config.toml
n_kv_head = 5
init_std_up = 0.0353
beta1 = 0.9
decay_fraction = 0.661
MLP neurons of a small language model. Each row is named by its layer, matrix (gate and up: input weights) and neuron, and shows model dimensions 96-159. Each number is 128 + 32 x the weight over its row's rms, rounded and kept within 0 to 255. A neuron's up and down rows have the sign that makes its largest values positive.
Before each neuron's rows, "fires on" lists the tokens most often at its 100 highest values on Wikipedia text that the model never trained on.

fires on: "y", "st", "s", "n"
L4.gate347 [157  70  90 109 140 103 199 181 114 113 104 165 111 112 143 163 141 124  98 115 114  75 136 132 131 124  55 137 151 155  97 115 156 150 157 139 118 143 102 128 128 150  76  99  54 134 106  88 137 158 157 111 120  85  74  62 104 128 128 158 152 139 105  73]
L4.up347 [174 135 150 149  95 124 108 161 233 113 141 140 128  74 173 112  69 166 141 174 186 178 112 113  77  44 118 161 110  96 138 157 152  92 114 148 184 143 124  98 110 148 113 137 144 154 170 148 106 119 162 133 139 100 104 114 157 156 124 119  90 100 136 145]

fires on: "-", "d", "p", "s", "m"
L8.gate358 [129  99  91  97 113 133 189 129 110 143 138  99 112  68 103 130 147 150 136 144 144  66 190 172 223 141 124 133 109 106 108 152 178 100  64 112 101 142 165 121 135 142 125  48 155 152 108 146 131 147 147  77 127 158 156 132 134 186 163 142  90 125 113 198]
L8.up358 [109 122 117 137 101  63 108 122 117 142 108 100 119  87 203 180  67 128 145 145 151  84  78 153 135  54 101  64 181  64 117  38 106  68  98 113 101 130 159 133 107 129  78 152 121 132 139 105 122 135 100  58 103 138  97 137 145 140 136 163 152 170 138 169]

fires on: " 19", "ip", "ol"
L4.gate400 [135 138 160 148 126 164 115  93 137 163 135 114 151 170 186 144 146 157 180 183  91 149 139 138 108 155 116 169 200 130  89 129  47  91 132 137 116 146 159 106  89  82 126 144 112  87 158 103 132 116 139 128 118 145 156 142  64 102 145 106 235  91  21  87]
L4.up400 [140 104 146 156 133 137 119  99 130 116 173 122 146 130  95  99  91 142 136 171  97 123 155 103 127 139 108 144 168 156 143 106  91  96 157 137 147  97 188 130  83  94  98 123  73 121 163 141 131 114  93 140 105 100 152 111  86  79 152 202 158 137  72  60]

fires on: "co", "it", "lu", " his", " that", "la"
L11.gate92 [143 129 156 118 116 145 154 183 176  92 103 182 167 127  97  87 144 140 107 165 138  65 123 160 145 181 141  83 147 148 116 116  72 221 159 187 152 171  72 173  78 169 104 127 105 156 159 148 129 165  94 141  94  81 189 119  79 133  94 173 135 156 156 114]
L11.up92 [114 177 110 114 131  95 157 125 180  93 109 135 139  92 111 111 134 136 146  95 127  90 121 117 110 214 206 112 100 157 156 155  44 175 112 145 166 125  94 158 139 127 166 156  93 148  90 195 124 179 129 186 130 103 110 180 112 107 108 132 139 125 163 111]

fires on: " and", "ham", " a", "land", "ia", "low"
L4.gate147 [ 58  89  43 134 157 116 134 106 105 192  77 162 144  92 100 142 139 162 138  99 202 160  64 136 141 164 171 142 202 115 127 117 158 116 132 137  95 124  99 174  95 139 149  70  48 113 117 107 166 157 114 109 123 140 113 195 145 153 123 137  87 122 140 112]
L4.up147 [103 134 122 127  96 120 180  82 117 135 138  64  95 131 104 116 132 128 171 116 127 106 121  98 122  80 184  87 140  98 113 128 146  91 155 101 136 150 100 145 179  44 143 133  95 142 165 123 112 157 101 114 155 183  99 194 136  97 137 100 143  99 186 143]

fires on: "te", "et", "an", "b", "o", "al"
L6.gate102 [159  98 110 184  93 142 166 105 144  84 109 102 121 117 160 109 101 169 179 118 101  89 120 132 125 179 120  76 111 113  56 126 134  99 139  42 145 157 106 135  99 145  73 150 137  95 130 166  77 117 165 145 176  45 102 167 125 132 148  94 151  79  89 116]
L6.up102 [133 103 109 165 170 106 148 133 126 189 122 152  86  68 220 150 123  83 146 121 106 132 164 146 153 141 105  78 144 124 150  65  92 150  87 120 123 175 134 133 175  76  82 111 188 144 117 114 113 142 154 184 138 150 129 127 203 149 155 197 132 117 103  81]

fires on: "it", "lo", "la", "ent", "co", "ic"
L8.gate69 [174 150 140 111  67 145 154 133 189 126 119 180 145  92 120  71 149  93 131 138 168 131 107 159 160 177 159 149 179 131 119 166 135 160 143  95 112 129 123 130 114 143 129 164 128 166 149 152 156 140 160 159 153  87 146 106 121 185 118 176 162 188  97 140]
L8.up69 [138 142 187 123 175  87 164 152 111 157  84 148 238 100  83 170  91  94 129 105  98 142 141 159 136 123 178 212 148 162 116 164  89 168 160 161  79 126 104 108 117 115 130  89 151 179 140 112 100 132 138 113 120 133 157 132 115  91 165 107 116  92 145 131]

fires on: "i", "lo", "d", "ian", "ly", "an"
L6.gate381 [141  64 109 174  81 159 132 144 160 146 137 208 147 105 150  89 154 129 189 138 101  66 120 138 106 127 115 106 193 115  91 138 118  58 170 118 115  89 135 134 136 125  69  86 171 108 123 155 190 141 142  88 190 154 153 139 121 141 127 145 174 125  69  90]
L6.up381 [122  96  92 127  83 140 126 133 132  99  96 169  53  73 130 114 180 161 140 135 125 124 111 177 142 132 149 174 176 142 189 148 124 140 104  93  95 113  95  87 101 138 112 120 135 121 130 129 133 153 136  96 145 178 161 218  52 160  85 145 120 110 132 138]

fires on: "s", "an", "n", "et", "d", "port"
L11.gate210 [107  78 130 102 116 120 208 177 176 117 112 137  89  95 166 115 174 129 132 152 115 143  95 142 139 128  69 103 156 159  67 104 113 115 153 102 151 161 165 113 106 137  71 124 168 176  86 114 118 197 146  87 119 166 105 103 165 119 158 131 127  81  54 148]
L11.up210 [164  92 139 147 117 107 119 123 132  90 102 185  80 104  88 177 136  85 119 103 122  88 121 155 112  68  87 126 208 132 140 130  77  70 119 142 128 139 148  56 137 108 109 159 146 132  91 133 117 100 162 142 122 134 114 141 176 113 167 146  84 123 130 159]

fires on: "land", "ish", "ia", "i"
L9.gate88 [123  67  78 115  86 112 158 141  86 128  95 165 139 109 138 135 199  79 118 135 118 101 100 103  98 125 151 148 140 120 129 172 103 134 122  70 157 123  93 181 134 119 159  66 133  95 121  97 106 120 103 101 146 139  75 154 131 133 156 127 166 145 124  85]
L9.up88 [157  99 111 207 162  94 150  88 128  95 140  92  97  77 142 154 127 145 172  92 120 170  93 117 144  68 164 155 105 132 143 132 155  69 120  94 143 104  96 135 165 137 140 124 120 167 124 113 118  87  93  81 167 126 118 124  85  88 119 175 175 161 106 161]